config.toml
n_layer = 11
d_model = 256
n_head = 4
n_kv_head = 4
head_dim = 64
d_mlp = 1024
vocab_size = 8192
activation = "swiglu"
norm = "rmsnorm"
norm_place = "out"
norm_eps = 1e-06
positions = "rope"
rope_base = 10000.0
rope_fraction = 1.0
qk_norm = true
attn_scale = 0.125
bias = "none"
tie_embeddings = false
parallel_block = false
init = "orth"
init_std_qkv = 0.0304
init_std_o = 0.00649
init_std_up = 0.0304
init_std_down = 0.00324
optimizer = "muon_variant"
lr = 0.00504
lr_mult_down = 1.5
beta1 = 0.95
lr_head = 0.00758
warmup_steps = 39
schedule = "wsd"
decay_fraction = 0.913
decay_shape = "linear"
final_lr_fraction = 0.0
batch_tokens = 131072
seq_len = 512
doc_mask = true
train_tokens = 680400000
steps = 5192
dataset = "wikipedia_en"
MLP neurons of a small language model. Each row is named by its layer, matrix (gate and up: input weights) and neuron, and shows model dimensions 32-127. Each number is 128 + 24 x the weight over its row's rms, rounded and kept within 0 to 255. Numbers have three digits each. A neuron's up and down rows have the sign that makes its largest values positive.
After each neuron's rows, "fires after" lists the tokens most often just before its 100 highest values on Wikipedia text that the model never trained on.

L8.gate897:126097118135087092150118096134184155160179127110174133092146141163106135133112168107120100108121123101133080119087163129079119140161116112093075106119127115138156122138156163142126165124160102155146136148097133098130128084172139115109102135129151129137133119133139164113119158129137121128
L8.up897:131088135133125157109111113156153141140124076110149124130138111129133109115141127166120154166075140135125132124132119129115100100187126140160083133146173114111107132101117134164143133114111131147098102147136125116107120073130052098089097133154119132124134148135119077143134159103094181135
fires after: "1", "7", "8", "0", "9", "2"

L4.gate158:084101144096100113113118104126125104124146105112141149136098123084108156117146127156124138129143113118070133155111144156135128159162099105174140114126101105147121163129114099150078144139112134108132148136131094104097098124125142138150099173155083094156074143128085114204136104143137118101
L4.up158:140171127136130159101141129120160134124119122064110127159086108152122147144129160161088137108109100187105108155094126120121130140107118125142103129161137156135125119089127147119153129130131093124119143111163130130151138080106136103117133098143127133051111130087107131143123169114113135153
fires after: " |", ".", "-", ";", "|", " "

L4.gate814:170115129105164124092116110115141118145115139104125130096102128140102121141108137104181145094133112117142159128132088167104091113174097151128125117086131123082125116111108173133113156159146137062113114133073139123105077165088100132158127104150152151089159156119156082148147111083152129111
L4.up814:178122160134147133149125151091106072150120140171147099122126101096166114142131101138158121160125167130127116174125111123059146144118058157108118109117132153127137138088167129130090083142082119149138183113114100127121123157120145080150159108154136132150129169123131103159123131156149099097
fires after: "0", "9", " Pan"

L5.gate843:120111140130122153137088131147116119120083141170135104100088124123115099128129170076108187137161142138137122132117190132128077116136110121072088134161128127138118149148083122147097147113154116134160175127137138139163154150165142092122127114139153081152061116103069110116096122171121107130
L5.up843:134133196108130112091123159159108107126140101127154137073155143105129151129106113143101110151162140083121120143115146125134134105127171132095082109135132150112103113169122128111112133150148123146143166122105107103088089144089142092153114077132114111145130115171140150128121099132180086164
fires after: "1", "2", "9", "0", "8", "4"

L5.gate801:117116129115149145133113110082124108147118164115117136123132116129131161123125134122135113075197107132124120137133170172151130110135125106124126117119159142128101121118167109149081146125083126129156137119122172085162134158153115154105123139149144115103126100125143136126107098125175108111
L5.up801:122132130078122113105171106136140123129128110133150106150129132130127122119090133163148144126155112142127129165080134116126130076157134130146123079111138106158138079072124128124101141117130126135153169118100105120145159106160152138071108112065149131123179130141131107128153135126139148072
fires after: " in", ",", " ", ":", " the"

L8.gate802:116114116111096139140126123132154103118121137125149183129151124064151145103165111122111084117117128151108119092146107119213143101089080126174128122131181136161194101116120153140096092118111092118096141113131152081080116155120149140113132115117168142135113074120145111131142150110142127098
L8.up802:162139097182107153128120138128108161142121065141133126143132133160134147190093065133127120171080124084149118120162118155116101096113166105100110103128122097119142093110135080089181130130147076103143119130109130159145112100104104118109135096148113132158114087079121138116133160118100146153
fires after: " ", " |", "1", " M"

L5.gate1010:129088152156137087075094131096157160139130129099139138147141160151107140147120082149165111137143159179132103154109164158118106105088085128118131139123131133138149144115130166148120153126152135153149117136133124097144142116150110157144151156152173146134116098107171095120149075161158105100
L5.up1010:121121132123120153134107110093113150131091134073149097155087153107133126121116143138126107114127161164121095171159145177134132091127113132143133139112125121124169139132129141102134134171116147138113151119150137147165178128139116126155141153130163181124094104109120066140198119143174116094
fires after: "1", "3", "9", "0", "7", "5"

L5.gate617:117124128124162141146127140119125155085124142117119122135118123124166101090145144089096125142095118149134143118105124120114072134121140119105114130125158156100130158132143148155064108070138111120101147124149162135152152138098145119128125129096121114136126151120143110096130130140139141131
L5.up617:129162167110136115125128120172093113098123124063136153131128110068137118140122131107120162163121144108135133115089102130119123151107111152157072139128150132116120086140137146115107135145150133102119166107166109130110132145126160107128153141148137173070097156136136132148139113149126138208
fires after: "9", ":", " Lewis", "8", " Allen"

L2.gate724:122124113099149108114167096155117103104110122167129139112142133105116117136132153111141107135090144137138138194160143100145145126109124128141169106157156135144107115137096118099087155138146160132149123157068120126092123154155122143143146147133094114140144118066104104136138169088177127152
L2.up724:128121162111118151133200135098088155109121133121120158120153129138149112135138115157120133116115130169148114128159162127140103148137104169077148119170104079134103130120116167126119124104174154157156116140135160101107146086132089126086133162097112066115130136109136100133116124103106140138
fires after: " |", "|"

L5.gate763:104144136120118100078176146110162116121128154159184118157107123142133140138150152109145101109085166110131098153166177146126119134118123124137111127176130126162130105142140135124147123180162111126158111126164137104145144127099170108128154116169142141100153117140113102127153130101132133142
L5.up763:069089143121139121158104113113100138145154143181093138162093139119099150127095136086143124092127112144120179114110150149113156149090139150182103131169094111099133102161135108155149106152142076061135123155143118138122137132160121147137114145145101145122113110160169174135140105121142153106
fires after: ".", ",", "\n", " ", " that", " ("

L8.gate203:111114128173124132134142112104119110164110118101136076118073140096154122090136140163139137104105149153105167155097116133155127120117166133122119121142147091131154087116099143150123133139109159089117139150124134112135145146155128140147104163121133096085111150151131111117150155123140143123
L8.up203:168123099136148127146102158181152129146098117170124159195159118162130100115151092109095153132108101107126111170104119113142125143121120129099107162186148161097119142096108107133132108122131113105122150110152129113144096110118111109075128089150139153148118122103158126132137100105115159146
fires after: " ", ".", "2", " (", " that", " Dur"

L5.gate849:147100122119140086091173137120086136112121167144118133103108120172115135123123135119128104095147166149078137157088129143142135141152104111104190136154135134104142151113176128150139136132120158115121193134155141122122160155151139105115117114127164062104082147157164107143096092129114105168
L5.up849:124141110135117107112110124136115155117139138135158090150107118088115129111136147113108122125120092134105129128140128113159121125091092166136110117121157131153126152136148153115169136164109117120157124102086174087141156156164092149170131163169115125122107161116161100130133132164112163127
fires after: " ", "1", ".", "3", "2"

L4.gate365:131102105116152113119125130145168121125096117090130101091109204123104163105087144137159152148161146176124137169142128146116100147118109178116146118150127111118112128142150126131105169075159124069113104145107114090142141133135179086145088109126176121113121165100144130092102123102122123130
L4.up365:155126135153125116157137149144122130124131125170089188121131120137116140155111140137101142140152103127092172117127146163122038115110127136115085143139111138128105132135125109100117141145131174129118112104119127105135122174187107140128164139142119168127144157102180137087136157101146133118
fires after: ".", " (", " [", "-", "\n", " "

L5.gate292:121103139131126138106104122120105135152114165125134083145107156104113115120103166118138115102113121135133145123101151150144126093089115106128097197154117162125129133153128154113180176144184148091135133161113144145206137152145123082167119153129166142163128097135130092101142103106133081092
L5.up292:121134160132163153120095160089157150118086172137163106117131119090139114161114131133111136122122130141153119130077077112119127108122084152134146105177106125146162144145158115154130147143122179141119123132125110124096132110156162117123138142106152163148133168156102123102128122111096119162
fires after: "0", "9", "1", "4"

L4.gate907:121144147131134121106125154150160136069102164149113150139118107124130146144150110127130113145118125105091134108104130112138088100121153141149130111072117165091101090159138151118135132136139115100125169126091149154152156148132157135162167126125131139114145152086137122098086097127149119141
L4.up907:138072123131092125173148152116087117168107128151130138122142093119110180148107125119133143148135111102060155155136138150142109120090144122125133139157134099158143124130082129124143140114117155099157138140146115145118134121140166144094155133111111129111094112113164100114110137135144155096
fires after: "-", "W", "|", "E", " Time", "\n"

L5.gate909:096136133128099079138107129170106123067140119096108146167143094135098134174111152079109145160131082096118159105154163095150133123120126142108144137178110162106165109151130182138143174148201144092128156162155161146117125164125189122128105148134154126104163106137115098154135132138163137125
L5.up909:133129144141170096145170142107137152100104122123091119118150128129107156142148113065115116117181147141088166096166097103157116117132110146126130080136133178105113104101104159158110072114114186170114098156171097147093165112129133119125136101130153125124125153101108124121095159133117142122
fires after: " |", ",", "-", " of", " and", ":"

L2.gate905:148101181144116126086126152151116153141122104156157108170132090115140127141134145164116147096125112152129120115131079119094131184135166170109102103144146105144151068131140152124139111142118120123160135165138127096116130102107149131128116121171116148139100121160121108144152141150088114108
L2.up905:132085112142134154101119146118122096104134123109153089124107099105064109151158100123151096127159105130127135131125148124130107124116118077176151154171110146139128114117159115126137129088083108145102132066154123152133152169093126098082096111070139122092127143111140151079169146123141134157
fires after: " ", "-", ",", " to"

L8.gate355:121100100106140125122151146152187108141095128132134133113113131117132137112142134152085088122141153161181089135140139114162135112124161154138145094119089119166167165122136125147109175130098137144136164142096151107096166113125148171124121157139160093123104103150102126130141160122131127129
L8.up355:135115108122136149106119107113127158127092110139140086138128122076130182100126124104130122113142116163113126155110132116138165113109152134154113135130165125143150100082128103094112130086120102107123105110133120158119181092115123079121139162125146103119157116126123130127187164120132127158
fires after: " |", " /", ",", "|", " ", "N"

L5.gate208:116154130089138151137100144141150141143166176128136138136092111163082145110136125102142135133122099138111091098157129122086082154108122084122132157128131186153149158138122133154147171119160144139125157151115131123136131103122112167123133151118179129167171126114105160122103131136130079103
L5.up208:152141133109167118129126108161148136160168148153110124089109125119106129127100116151146145126129156131151111147154166175154133112144103140147109112115140109101112135124122136153073112083148119087157134150141113150147122093138114149155133128158092112085112093128093098110147096128082136131
fires after: "2", "1", "8", "7", "d", "y"

L2.gate1020:126088104140114084103119189113135137132142095124129156096084117116038109115117169109154107128133112156139160106088150094134119097084104108164136120157101077120137106094132116118170171148131109109127125112128143143130113134129150123148091114099097140149141153129108102172086108155122170104
L2.up1020:098140087150139105102114140090150163152150115118134152166149171103132118109127167138122147149157123155093121123137147172102075065122102157130135152147100118132105137125139134105112123134086121122145081116129153103137129132155111074102101154133119119108124147140119127125142102108117156034
fires after: " ", "-"

L5.gate710:133119157172133128139177151121136150127123161111140110082126127150119110116066144138104134129130144143097105129114145139146089129101153159193164139145133144131105130162130144137141186106138154128122118128129132161128151144105124102099149169119182140127098119114146129154181126106129137080
L5.up710:096140152133166122118143150126108097107138138153122115106120136123095108123111145069109143109103089154134107126111101138119140142128108123120154145137200103167112111119104064140127149126140110175144130157084101116144130139065131149119116109162107125127113160094116135118160123128133138141
fires after: "\n"

L2.gate531:104171122152129059131163121116126121138137095091105158123124154162081134143130149128114103128095130097140170106122140134136114165144175149138089122094128108129134148095128081170117134146135131101151138160150186157104131137108107111146085118114141136170120130116170109143124169166110143109
L2.up531:120124154126152140165150180146140159164125109170107159071123131124079093123144121117174138089111126111120149129131133107141163163168155098127143097105143113118142126128133143142143106117144138131151138164100145128124135144137130124145105133172141131089159127104147135122111124125116120128
fires after: " "

L2.gate839:117087144119157127101069135129118131118117102139131139122177138113128143126062113123171122157141118126132128154093167156135095131090096163071109167127118146123153116147108126159123135125143144124109111148135094103121152146144145119132164162112149144125121109133152118129097110124113088100
L2.up839:115109103142119128109128135092114109162113095131155101134139172130125088122079128148112121124169155119108119143119111152085080160076138115128181118141116112148139145144131127102133124107110109134134141160101097124152191143175135124082182141133155132128094117105157106126136115127145120149
fires after: "0", "1", "2", "8", "9", "5"

L2.gate520:121173145120162141124055135130136141098119164085133084121149130077156089144103124120136111146119144103122096089101102171148140105158100088158137120112159122123111143139162178125137165120113132071134141161131069123118154137161122094128156140142087102096134125118159155128137149186120122116
L2.up520:153170132154150136104144103088131126092120135066148107119100121084155127110189125112123111139125138105153069143122079098104159138160111144108129152129117090128107142147151132115130118149153182136129129131063122136166107141128147177148180125116123114145104126130130162133153097150150130148
fires after: "6", "8", "4", "0", "5"

L4.gate896:121109095167121105122175132124116110145093138137123120158148108142104114128123091102166103134115137138166177145124109157130123127147166108089132127135088119105167107173088163150102120119113158119115142157123150137128093165186112141170104142160115152123094142142115106116095126130113154118
L4.up896:154116100120137159124118150143147093131123099140146117170106081162127100131188139127127129150110123100155097127158098110108145148103140123108139144097145147147156141111142110124106123150155193059079142170126105115144128116172146115166175076144121158119096104165141108131117135121152156131
fires after: " ", " Notes", "%", ".", ")"

L8.gate272:101163072130130137093119170139130165112162113129094109160129173125100139153097099103154120122077103085145142103127158168148147154135127140113172104113100114130099150088119105107122139116126128142114128108130158125108133105119129130147091117100172127148115083130181142146137161127081131097
L8.up272:122165110119088146152134132126127107133077099159120130125095102130083092123131126113137114167108161130126129099134124090149125163148145134096147096142193127150091098201122149162109104105085113130104117131097129135101136101091136124138126095118116110116140101111124118140132135121142104157
fires after: " ", " none", "1"

L2.gate680:108131171125118122085117138105108125116162145111108113139066129137168147140093148099124132149116134120125135151101133132119149111105146104174123112146138127141091126116092143141111122112146120138084164137132146109118151109129151101107121095111106153146141152154116125113126121115107142118
L2.up680:100104123146091152128112127109118071150130148147145106146145141131073155165107116111106144123141134157119106136122111148116131144147124141166135121136144125157075121146153109106139162116117120125126120158123111135089117100138087130147093187148142117159107127121120154096150112106180099113
fires after: "\n", " ="